Part of a small language model's weights.
Size: 9 layers, width 640, 10 heads of 64 (2 for keys and values), vocabulary 8192, 43.6M parameters.
Architecture: rotary positions, biases on query, key and value, attention and MLP in parallel.
MLP neurons of a small language model. Each row is named by its layer, matrix (up: input weights) and neuron, and shows model dimensions 261-388. Each number is 200 + 40 x the weight over its row's rms, rounded and kept within 0 to 999.
A block is one neuron, or neurons of one layer that tend to fire together. After each block is what it responds to, as a language model described it from the Wikipedia text at the highest values.

L3.up219,170,213,191,233,212,174,188,175,239,220,205,184,160,214,161,150,214,172,246,184,212,262,168,257,225,125,183,173,180,194,148,171,172,165,219,157,211,269,227,155,136,249,154,216,238,164,223,230,197,195,310,207,188,164,249,164,157,100,167,198,173,210,275,213,230,156,236,189,150,251,197,207,150,212,189,207,292,203,198,227,210,182,165,259,231,125,142,236,170,205,179,177,127,187,317,130,255,221,143,192,198,185,220,232,174,188,239,211,255,282,207,224,235,200,163,140,235,151,241,238,142,177,210,264,186,198,196,236
L3.up238,221,192,157,199,134,213,219,179,206,167,123,204,201,149,185,203,188,227,131,265,240,179,134,231,166,149,191,156,149,270,147,210,230,238,158,193,145,140,191,254,224,281,169,186,223,155,214,193,174,199,229,199,204,240,296,180,211,193,175,149,169,236,152,136,74,235,211,250,206,255,177,183,208,217,180,218,282,203,245,220,188,220,247,190,129,173,169,194,249,211,197,206,165,158,247,145,226,195,191,147,215,177,229,241,251,248,134,222,223,271,253,139,203,176,177,157,232,207,218,209,162,223,225,232,127,181,238,172
L3.up365,284,165,239,187,231,113,200,239,238,258,183,198,210,203,231,154,189,104,194,172,148,208,302,252,196,149,215,191,208,246,157,138,265,126,193,204,199,198,249,200,224,205,231,210,145,253,144,169,243,241,200,237,188,126,225,191,213,203,104,172,187,263,115,235,185,267,184,124,96,190,274,236,211,173,197,193,182,220,183,206,249,166,133,175,203,212,167,222,186,211,184,198,174,154,170,183,252,135,185,133,201,170,190,145,185,239,199,177,287,191,146,179,238,196,184,156,123,202,236,150,208,187,166,128,136,177,268,128
L3.up400,226,166,204,204,218,154,238,254,185,195,193,143,189,214,80,192,213,183,201,218,218,155,162,210,151,249,230,156,204,222,113,224,211,104,165,266,132,218,217,194,93,209,280,129,232,207,248,218,174,228,241,286,149,229,206,264,215,205,80,212,247,204,228,149,177,151,227,219,213,285,226,210,142,179,212,227,179,171,232,119,206,114,211,173,106,280,191,265,170,181,139,151,191,173,233,209,169,127,240,190,153,211,240,139,130,128,135,159,247,203,255,206,223,147,212,220,220,182,141,248,197,262,156,109,183,189,287,153
L3.up792,224,194,181,239,162,27,207,217,209,257,250,207,174,233,132,284,153,151,211,257,147,240,188,175,214,165,291,168,224,258,180,209,178,138,214,202,165,217,207,228,159,202,237,172,192,234,140,118,213,169,187,238,162,253,203,157,212,132,231,274,207,173,220,204,148,281,219,212,231,246,212,192,260,214,174,194,207,232,176,218,246,217,250,213,137,245,225,225,201,211,246,250,178,171,196,137,184,176,183,246,190,115,228,134,226,200,218,191,228,235,195,175,176,258,149,143,171,232,240,184,122,179,176,172,179,145,203,118
L3.up919,254,213,150,264,196,226,196,192,262,225,213,214,231,209,181,178,209,182,164,229,234,251,179,158,169,182,212,211,145,212,127,195,235,133,172,121,251,188,238,243,173,266,235,212,154,271,163,160,280,240,193,227,232,261,155,102,215,148,210,209,110,177,180,198,220,193,223,151,135,196,227,185,144,111,203,240,203,184,213,179,169,93,199,197,171,203,203,153,191,195,180,267,177,121,220,207,191,203,220,220,190,256,193,196,207,129,132,216,91,239,173,189,165,229,201,170,206,221,237,317,217,300,289,196,161,211,250,256
L3.up1427,214,215,228,190,267,217,241,249,240,231,198,209,256,247,126,191,185,198,206,179,192,153,230,280,199,176,68,215,209,204,183,133,232,236,152,199,231,172,139,197,186,207,111,163,188,169,248,180,226,198,200,205,200,191,241,203,198,176,224,188,233,244,265,269,213,250,151,251,238,206,190,153,173,192,225,278,196,151,288,111,150,192,127,213,217,122,251,177,193,207,267,177,173,185,257,164,177,197,153,132,199,168,198,277,197,129,136,207,244,237,205,223,234,270,164,201,204,161,229,138,155,194,165,216,232,223,219,155
L3.up1585,259,190,184,211,197,204,153,179,254,189,245,220,154,221,224,232,204,194,149,241,279,158,218,258,213,208,204,244,136,269,189,176,179,193,282,259,244,267,272,197,241,307,242,161,192,208,195,211,225,163,262,225,236,252,269,202,238,182,235,204,164,199,166,147,212,157,232,114,206,289,193,189,123,184,227,184,245,145,272,185,183,212,134,162,123,241,176,187,220,275,149,193,174,232,276,193,252,215,188,203,186,241,144,196,144,174,172,204,185,217,218,206,187,205,171,262,235,181,237,132,169,231,202,216,200,217,192,180
L3.up1588,172,210,277,218,236,90,188,219,127,187,152,231,206,223,141,194,288,221,133,208,178,166,279,167,166,221,160,205,254,212,192,273,214,135,125,238,186,270,140,159,197,196,209,147,150,196,159,225,268,192,231,168,203,160,239,187,171,257,247,242,142,244,234,203,263,279,228,245,126,213,195,188,256,165,169,123,256,214,206,252,127,153,222,193,199,189,175,159,249,172,133,258,192,224,196,212,178,177,181,182,210,213,196,161,184,177,139,185,219,197,241,208,211,227,186,174,198,217,230,152,202,264,161,236,183,236,239,153
L3.up1766,214,222,182,146,208,140,233,154,143,134,223,148,218,191,149,217,229,193,216,193,141,132,295,200,137,152,172,110,195,223,221,152,147,218,155,275,116,219,307,178,103,190,237,141,242,225,249,201,217,128,170,176,105,239,180,181,251,210,190,144,219,179,182,210,172,207,243,255,179,200,170,174,232,154,238,248,143,195,217,242,151,171,213,205,179,215,263,202,283,148,204,213,188,178,214,239,200,225,185,105,120,187,225,167,191,177,208,233,250,254,195,181,94,218,148,182,197,171,250,214,136,247,154,187,174,244,141,195
L3.up1808,231,212,253,237,226,210,227,213,196,243,266,126,279,218,203,184,235,135,169,229,232,212,204,219,237,223,162,202,207,163,164,265,105,181,228,192,160,198,198,228,190,262,182,253,209,132,141,242,163,226,248,186,129,121,207,182,199,208,98,177,196,232,250,221,241,216,218,235,146,241,226,144,233,280,180,165,199,212,194,252,197,146,130,212,170,248,282,89,140,216,224,187,210,208,221,263,238,197,182,221,232,138,167,171,208,209,215,146,231,190,211,216,242,225,131,197,241,232,247,230,209,255,184,159,193,211,186,170
L3.up1920,169,191,204,182,196,131,175,187,188,228,191,170,236,153,173,161,265,205,212,195,175,246,193,259,186,167,207,231,234,201,145,190,202,169,187,210,165,224,187,260,175,214,212,259,273,279,160,240,175,164,214,249,196,218,283,202,243,196,203,156,225,207,215,218,141,197,220,239,195,178,205,195,232,250,209,230,238,224,198,220,226,263,220,219,205,183,207,181,224,189,174,166,207,252,202,189,273,239,153,193,155,221,255,218,232,180,204,236,243,255,229,161,237,173,140,229,276,127,189,144,166,235,142,149,201,265,183,149
L3.up2093,192,198,164,216,232,246,150,275,220,158,193,244,258,280,129,190,196,202,272,199,156,196,192,310,175,224,136,253,161,153,235,231,233,215,194,192,303,184,173,219,192,195,283,172,189,206,183,233,147,207,195,252,204,214,268,211,212,239,134,222,210,259,193,179,224,203,223,193,229,162,135,200,164,219,223,191,188,296,162,227,280,171,183,194,183,257,217,210,144,181,203,204,209,170,226,177,229,184,226,151,261,210,208,188,212,111,214,158,209,206,192,183,169,267,172,269,233,256,213,222,152,209,225,119,119,223,241,202
L3.up2210,245,186,204,256,219,116,227,211,216,209,213,189,223,276,252,212,284,194,164,173,241,143,208,193,168,214,143,147,169,237,250,181,171,152,172,211,196,209,127,185,224,183,206,189,283,248,96,170,174,252,216,187,195,232,224,244,238,186,213,226,242,171,128,197,180,257,288,278,122,203,178,183,220,176,193,174,236,214,216,203,175,156,219,179,142,183,200,161,180,194,257,87,279,155,159,177,235,208,178,160,216,189,208,250,262,191,243,177,249,142,193,176,204,204,155,233,215,180,147,131,200,264,182,261,209,248,220,241
L3.up2518,185,198,224,212,233,206,223,257,206,202,250,206,80,235,220,220,130,203,179,158,248,223,150,233,215,168,157,237,145,261,191,227,218,194,129,229,159,313,237,218,195,241,191,155,259,177,173,179,196,188,224,203,196,201,209,202,176,272,146,125,208,114,231,206,237,216,238,186,151,211,159,154,207,141,172,229,238,211,179,300,107,210,186,237,190,283,223,251,186,153,295,195,190,188,217,142,169,133,182,185,159,255,221,189,160,179,128,189,252,246,137,180,187,215,162,168,243,251,273,182,200,150,210,146,126,301,192,124
L3.up2523,255,141,191,178,142,117,196,206,110,193,253,274,199,165,167,121,158,251,196,225,162,188,244,195,182,221,153,194,214,189,189,207,194,175,195,195,245,157,158,157,148,323,217,160,238,204,187,260,280,205,263,241,149,250,243,232,225,144,214,202,201,238,218,208,189,270,209,207,161,118,220,188,195,177,194,175,143,236,197,157,200,214,166,146,186,207,180,164,177,186,173,276,227,199,213,207,169,279,213,153,254,223,157,166,149,163,106,233,199,163,188,198,201,228,207,102,185,203,279,293,175,283,124,148,246,135,166,209
Word-start fragment pieces. Short first pieces of a longer word split into pieces, mostly after a hyphen, opening quote or bracket: self-'p'ublished, highest-'g'rossing, "'ent'hralling".

L5.up1537,201,196,295,276,237,170,190,271,148,158,201,257,207,230,193,169,265,251,214,209,242,215,217,139,207,161,180,260,252,261,155,131,152,211,197,195,227,237,130,205,168,114,283,178,186,196,266,225,178,195,240,178,165,187,162,250,164,228,247,201,211,173,184,145,218,230,254,167,156,144,183,245,143,159,184,131,233,247,217,227,181,153,179,258,152,257,177,150,205,163,164,282,238,147,266,128,152,223,237,177,222,216,269,194,201,168,188,212,229,181,221,132,153,179,238,218,178,218,284,149,241,250,199,225,244,250,241,252
L5.up1655,207,227,203,196,148,292,279,278,144,213,224,258,200,156,137,261,182,187,179,304,243,167,225,176,146,177,202,200,182,155,251,202,179,211,182,218,297,209,235,254,152,250,176,197,198,172,146,142,150,180,244,176,246,160,170,115,249,187,220,210,150,213,184,181,232,237,241,215,137,186,222,189,147,252,224,197,326,162,261,202,175,206,233,245,159,221,80,177,259,214,129,198,101,202,239,174,267,215,270,206,158,139,195,164,164,118,217,213,153,276,234,178,192,149,245,244,270,140,150,190,179,189,216,196,230,179,210,261
L5.up1827,174,236,174,212,220,284,245,210,171,292,239,160,240,183,286,138,213,126,208,206,173,178,223,233,215,224,146,246,163,205,206,196,234,178,266,148,217,186,209,208,202,224,226,104,239,269,101,157,183,211,221,192,239,112,220,207,174,250,227,203,162,154,209,204,233,242,214,197,170,275,191,180,170,228,188,223,223,216,189,163,207,128,176,263,239,159,181,230,300,221,214,120,223,255,196,193,196,132,217,234,167,212,246,170,213,184,140,185,205,241,201,159,266,194,176,160,272,176,235,216,165,162,225,174,229,197,105,163
L5.up2143,220,175,211,168,212,262,212,193,161,204,150,170,238,225,132,219,162,186,186,273,222,212,245,188,239,228,135,182,174,261,214,187,209,133,259,183,182,143,203,105,178,220,286,173,153,279,203,135,175,159,260,157,235,164,217,222,218,164,227,213,204,211,233,187,285,219,207,182,164,174,222,221,151,248,190,201,234,192,152,214,244,219,159,241,202,179,235,233,175,229,213,226,228,194,233,184,232,235,210,110,234,254,215,139,143,223,225,165,192,180,265,163,200,158,142,214,163,252,223,217,218,196,185,240,219,245,107,215
Mid-word subword fragments. Short subword pieces inside a longer word, split between other pieces in varied prose, e.g. watch-do-g, news-lett-er, consp-ira-cy, intelli-gen-ce.

L2.up1687,161,163,219,237,216,155,157,243,184,260,226,178,151,204,197,187,241,241,179,174,201,208,190,168,138,170,190,259,235,246,168,188,229,159,267,191,123,137,220,154,274,244,180,201,161,241,181,201,215,281,205,264,121,164,197,210,200,183,114,204,135,239,113,241,266,190,188,188,173,217,146,205,192,228,188,136,144,124,213,241,229,187,137,265,254,177,175,187,172,256,138,255,174,229,270,174,200,262,141,138,155,104,232,195,117,236,113,174,200,183,196,147,251,226,208,150,235,147,202,209,208,183,246,220,188,200,262,172
Mid-word fragment pieces. Short single-letter or two-letter pieces inside a longer word split by the tokenizer, especially names, abbreviations and math, such as the d in dt, Djur-g-årdens, fille-d.

L3.up85,172,209,169,256,173,207,266,205,202,193,193,170,216,246,167,191,174,191,180,185,120,170,195,253,204,239,204,199,186,157,174,236,208,183,195,243,216,253,131,199,169,170,182,226,225,225,247,216,275,219,219,153,179,191,237,209,207,194,103,220,219,289,178,174,172,202,244,142,114,169,151,140,187,247,176,228,192,130,148,277,143,236,247,253,128,168,211,222,182,242,137,182,209,122,195,184,211,234,147,217,186,169,171,182,190,152,209,180,200,197,127,163,183,190,133,174,178,200,169,131,252,217,259,224,247,122,249,212
L3.up163,228,214,223,224,149,158,221,235,194,230,265,146,216,232,204,178,151,256,201,192,170,167,188,189,145,130,118,133,218,219,186,239,230,121,133,166,163,205,186,183,211,200,235,169,255,172,226,157,237,196,252,226,196,263,202,267,186,225,214,247,230,268,113,231,204,201,162,188,201,269,257,222,192,148,183,173,176,209,186,195,123,157,138,196,187,204,232,195,180,184,214,130,195,232,197,295,210,202,266,147,155,162,213,181,267,122,135,207,208,191,178,205,181,161,140,205,133,99,204,182,184,208,152,134,216,149,165,215
L3.up491,190,141,97,160,157,167,221,204,235,249,156,293,111,167,173,195,187,192,172,216,184,306,242,170,191,231,195,103,210,224,207,180,191,196,151,197,239,231,222,140,175,199,278,153,238,194,198,244,261,265,201,185,211,126,209,199,148,242,149,187,180,147,256,248,186,163,132,281,180,219,184,246,177,218,217,187,204,258,194,164,192,219,197,203,240,174,241,275,209,134,198,181,238,216,155,254,264,187,246,150,148,151,260,258,173,227,132,175,180,202,201,248,215,186,232,229,169,216,294,282,188,192,137,154,176,169,213,208
L3.up744,235,130,125,115,303,222,177,175,140,156,170,259,237,150,168,249,182,169,131,230,200,219,173,205,206,225,222,161,187,211,258,211,144,206,238,170,202,228,193,181,182,190,293,247,270,177,225,212,167,246,191,157,263,217,244,228,210,168,206,153,194,200,209,244,178,197,216,160,179,275,226,139,178,182,225,186,261,299,174,218,238,181,225,204,224,194,166,217,199,348,181,176,144,240,243,232,192,173,195,239,256,203,258,133,232,230,156,181,210,206,143,171,221,226,139,165,221,197,233,253,215,131,184,160,238,250,224,233
L3.up753,186,198,160,188,171,234,172,323,212,260,230,189,217,225,114,180,245,232,120,258,148,230,201,261,237,210,167,193,191,174,171,252,92,217,230,228,196,262,194,222,137,189,225,167,243,246,193,216,171,251,217,290,110,138,294,230,234,214,171,106,130,171,251,206,169,186,195,270,207,237,244,183,220,183,147,219,136,248,275,252,255,229,213,147,253,210,247,263,263,230,220,260,229,191,212,229,176,218,192,185,164,253,210,187,204,168,234,161,232,138,213,174,197,237,188,200,246,144,106,168,150,204,192,184,270,159,251,196
L3.up883,170,222,220,177,139,249,219,138,210,188,188,176,275,252,116,274,157,230,162,216,194,184,174,198,187,256,225,214,211,236,240,245,187,238,188,252,184,201,199,256,178,91,284,228,189,202,236,168,250,204,178,236,217,177,283,185,190,238,173,160,241,173,169,251,197,198,247,298,200,186,233,186,248,171,227,201,214,232,192,154,241,197,202,209,170,202,214,154,193,197,182,210,206,238,182,203,144,195,197,187,222,158,227,197,257,170,195,191,206,224,199,193,213,253,201,210,250,259,206,157,146,225,234,235,194,290,263,134
L3.up897,144,185,204,208,139,265,236,196,128,199,201,248,223,262,208,237,190,196,201,210,198,198,167,226,198,201,220,242,193,267,100,215,143,185,192,185,249,220,178,205,172,158,232,220,239,123,210,254,174,125,228,131,183,168,192,157,186,105,163,257,215,218,223,221,242,213,258,203,215,283,212,161,137,155,148,264,209,184,200,191,251,216,191,233,187,278,127,202,194,114,206,230,174,165,185,195,118,206,140,191,87,232,237,242,226,223,174,238,140,239,205,177,267,205,214,165,195,113,214,113,200,196,145,189,180,193,145,239
L3.up1167,204,173,225,183,236,234,232,190,150,183,187,221,133,170,165,256,203,172,156,133,196,193,138,210,186,179,144,186,110,196,245,230,170,258,175,205,142,189,148,241,171,175,183,174,163,197,211,221,169,195,173,100,254,182,244,175,121,255,232,151,257,216,212,152,156,169,244,230,156,236,178,199,165,270,152,203,232,291,174,296,225,200,227,230,161,161,201,227,207,227,214,155,194,226,200,215,185,207,187,210,185,231,249,120,230,221,139,180,248,253,236,179,209,189,190,261,257,136,230,252,206,183,171,211,168,210,217,176
L3.up1443,201,198,166,199,242,220,171,219,144,240,243,260,184,174,242,206,229,200,177,177,238,122,265,178,209,212,148,204,209,249,190,186,221,220,151,200,228,175,157,164,263,184,168,239,226,138,194,145,99,260,221,206,153,163,285,183,151,182,163,169,243,219,233,121,223,189,150,208,175,181,163,168,207,184,155,180,250,183,205,247,210,143,165,143,315,136,217,232,242,276,173,232,138,215,288,178,260,204,271,234,120,186,214,199,197,214,218,200,140,216,170,202,202,219,168,240,131,235,252,228,207,221,93,198,229,224,102,165
L3.up1546,183,127,254,264,208,191,197,260,200,215,234,240,207,221,200,137,252,227,144,197,260,200,231,95,152,223,159,209,217,205,229,207,222,179,192,234,168,218,292,130,176,228,214,155,171,231,178,211,202,187,151,185,200,217,213,153,263,191,180,226,264,172,172,143,193,196,245,224,265,193,164,223,192,219,141,190,244,181,212,238,222,234,219,220,249,224,182,206,232,197,182,270,218,96,237,279,213,289,204,245,134,169,224,196,209,298,221,194,184,152,166,217,178,189,166,180,270,201,224,207,181,175,280,215,166,206,185,206
L3.up1699,276,185,202,140,200,258,184,258,204,214,241,228,189,220,186,162,236,227,221,239,228,180,157,259,178,185,169,193,188,260,207,214,158,115,281,270,249,208,246,193,281,180,284,165,258,173,214,226,218,178,220,203,244,211,193,208,230,172,164,156,228,180,192,165,226,180,259,227,239,171,178,156,226,176,205,143,263,171,196,165,173,188,192,179,206,225,156,220,194,179,186,139,198,226,193,257,224,197,196,174,255,208,258,129,217,136,184,138,193,150,191,304,226,146,149,290,213,161,234,218,168,303,164,156,135,176,211,174
L3.up1741,237,164,195,236,266,290,169,235,216,165,175,172,241,262,206,162,168,113,193,180,212,222,177,150,286,210,189,229,214,156,230,252,129,238,194,234,266,197,211,81,215,216,200,163,227,225,183,133,188,185,158,158,139,219,210,245,202,220,212,200,248,188,142,173,175,209,143,152,194,194,229,165,197,256,249,173,230,220,155,198,198,246,219,233,231,179,219,184,244,223,204,247,175,198,162,209,153,204,206,200,205,201,172,148,272,179,219,211,198,195,198,272,138,142,207,250,214,223,187,167,224,249,189,220,245,247,314,241
L3.up1795,179,161,186,184,201,237,246,230,170,95,143,252,220,258,141,232,247,124,172,326,198,140,224,254,164,176,180,236,196,205,201,135,210,186,263,201,225,229,230,154,259,256,267,239,199,241,197,133,222,286,191,214,177,174,183,293,224,233,130,205,159,199,239,227,261,229,177,196,256,212,185,181,223,189,207,199,216,204,61,225,152,174,186,154,226,148,113,220,187,229,234,187,219,224,149,230,176,208,214,164,204,261,271,198,167,171,102,208,218,200,206,198,195,182,210,243,173,200,181,253,184,193,229,147,154,135,185,208
L3.up1912,266,239,241,202,165,182,223,189,223,185,182,178,220,264,149,188,177,283,190,161,224,166,270,149,203,150,132,138,204,253,205,256,146,101,191,288,224,257,238,184,205,149,235,131,165,220,153,228,179,235,172,190,201,188,187,138,150,166,200,239,227,163,215,159,198,218,260,257,152,279,267,123,227,139,213,230,164,247,174,243,203,144,161,177,148,260,197,213,173,203,169,192,240,199,180,215,183,177,144,224,134,253,182,203,181,243,145,150,198,73,180,132,158,157,204,187,193,200,223,205,174,187,299,163,148,170,210,186
L3.up1990,141,163,149,113,212,142,227,176,137,162,211,196,126,252,157,169,214,255,273,227,198,229,203,244,167,118,203,153,202,248,325,202,146,198,169,155,169,210,145,148,217,159,226,180,179,181,275,167,173,283,205,154,224,188,241,167,246,248,194,224,169,212,197,172,207,219,254,210,171,182,299,152,213,171,201,151,151,270,182,233,157,217,194,131,223,207,223,136,208,229,170,198,230,165,220,141,194,175,179,265,233,200,270,194,232,231,184,194,166,213,302,207,218,175,157,202,145,207,182,197,225,122,235,239,166,214,122,204
L3.up2221,196,132,179,188,201,215,185,242,180,146,268,201,176,214,125,222,258,215,182,181,187,124,277,121,263,263,212,181,164,226,183,225,182,193,222,283,248,207,156,222,179,178,218,213,243,168,185,240,289,198,163,163,178,211,188,220,188,217,154,182,155,167,190,141,213,223,288,273,135,215,224,177,222,175,133,138,205,202,164,182,230,235,158,172,270,145,253,128,135,195,273,230,201,226,220,164,198,229,132,199,155,170,225,173,246,318,222,229,181,187,201,182,174,133,154,225,199,198,253,163,229,286,167,195,196,151,210,183
Word-initial f fragment. Split-off first piece of a word, usually "f", right after a hyphen, quote or parenthesis, as in f(inger), solid-f(ueled), (f(MRI); sometimes other letters or " a".

L5.up682,167,184,198,261,185,189,190,222,282,260,273,202,187,162,168,244,152,142,163,262,262,191,156,221,195,227,194,140,212,214,210,174,202,188,175,218,237,238,197,220,227,204,143,199,197,189,207,185,184,229,158,153,267,179,203,170,185,178,195,202,209,216,139,224,201,218,231,182,221,198,237,277,269,236,141,262,233,115,191,227,178,174,149,103,261,182,207,263,169,213,116,222,193,224,173,133,221,176,261,210,195,222,221,224,178,235,237,194,263,251,131,155,194,164,198,233,214,203,203,153,240,159,170,160,172,244,197,198
L5.up827,185,127,232,249,191,267,238,218,226,168,218,180,208,204,161,260,176,214,258,169,194,146,209,203,189,194,227,190,211,173,204,213,216,266,212,202,191,224,170,227,161,208,273,151,260,262,207,232,199,232,174,168,174,195,129,219,234,215,180,232,230,227,210,217,181,195,224,218,189,188,169,197,221,220,211,241,198,245,240,225,226,230,171,144,239,260,158,210,196,172,193,197,209,163,237,159,192,236,214,124,115,182,207,236,273,221,183,190,259,257,125,232,200,160,265,210,232,199,225,230,210,212,253,161,235,140,193,188
L5.up1473,150,261,177,156,93,190,151,222,264,169,173,233,175,290,182,158,200,183,222,165,216,202,213,208,139,248,271,162,133,231,189,241,184,136,167,210,207,271,170,121,186,239,204,248,248,203,107,206,276,220,200,216,286,152,197,195,259,241,163,221,201,180,192,179,185,213,204,190,174,187,222,216,267,175,240,246,160,210,199,227,119,159,146,52,241,247,152,211,220,218,213,226,210,200,206,113,158,235,245,184,213,248,241,224,180,234,145,159,221,193,171,209,214,248,145,176,180,261,231,177,201,258,158,122,170,197,200,176
L5.up1738,171,251,162,176,44,240,161,235,213,124,300,129,203,121,197,164,200,149,201,212,184,288,221,257,165,204,219,148,290,162,217,256,253,231,227,176,271,249,184,160,222,234,253,224,179,126,159,164,256,306,151,118,205,217,220,231,222,238,187,241,232,183,156,301,215,199,159,260,177,232,196,228,243,261,164,142,244,154,245,169,139,211,117,111,191,121,202,165,177,151,236,191,222,228,140,179,181,272,273,184,169,230,211,148,192,207,150,244,258,163,231,203,261,201,233,182,149,158,286,200,240,201,218,176,183,188,232,210
Indefinite article "a". The indefinite article "a" in running prose, mostly after as, is, in, or of (as a result, is a list), and occasionally a leading "A" word piece (April, Australian).

L2.up917,100,179,170,197,205,163,260,234,173,261,248,227,266,233,173,164,220,211,208,248,242,172,162,185,213,231,233,163,243,175,256,110,230,154,191,166,229,180,199,158,259,199,206,143,191,270,171,197,206,163,205,136,285,91,154,158,163,171,151,194,254,222,224,143,166,205,167,225,141,196,141,232,162,155,172,194,242,173,201,205,167,192,173,184,212,167,158,166,172,166,159,173,215,203,127,179,194,204,237,270,241,175,209,193,160,253,275,176,245,271,188,175,158,223,240,200,218,176,232,227,179,138,260,198,220,172,216,211
Article after award verbs. The article a as the object opening after verbs like received, awarded, accepted in biographies (awarded a Ph.D.), plus counts like three and stray mid-word pieces.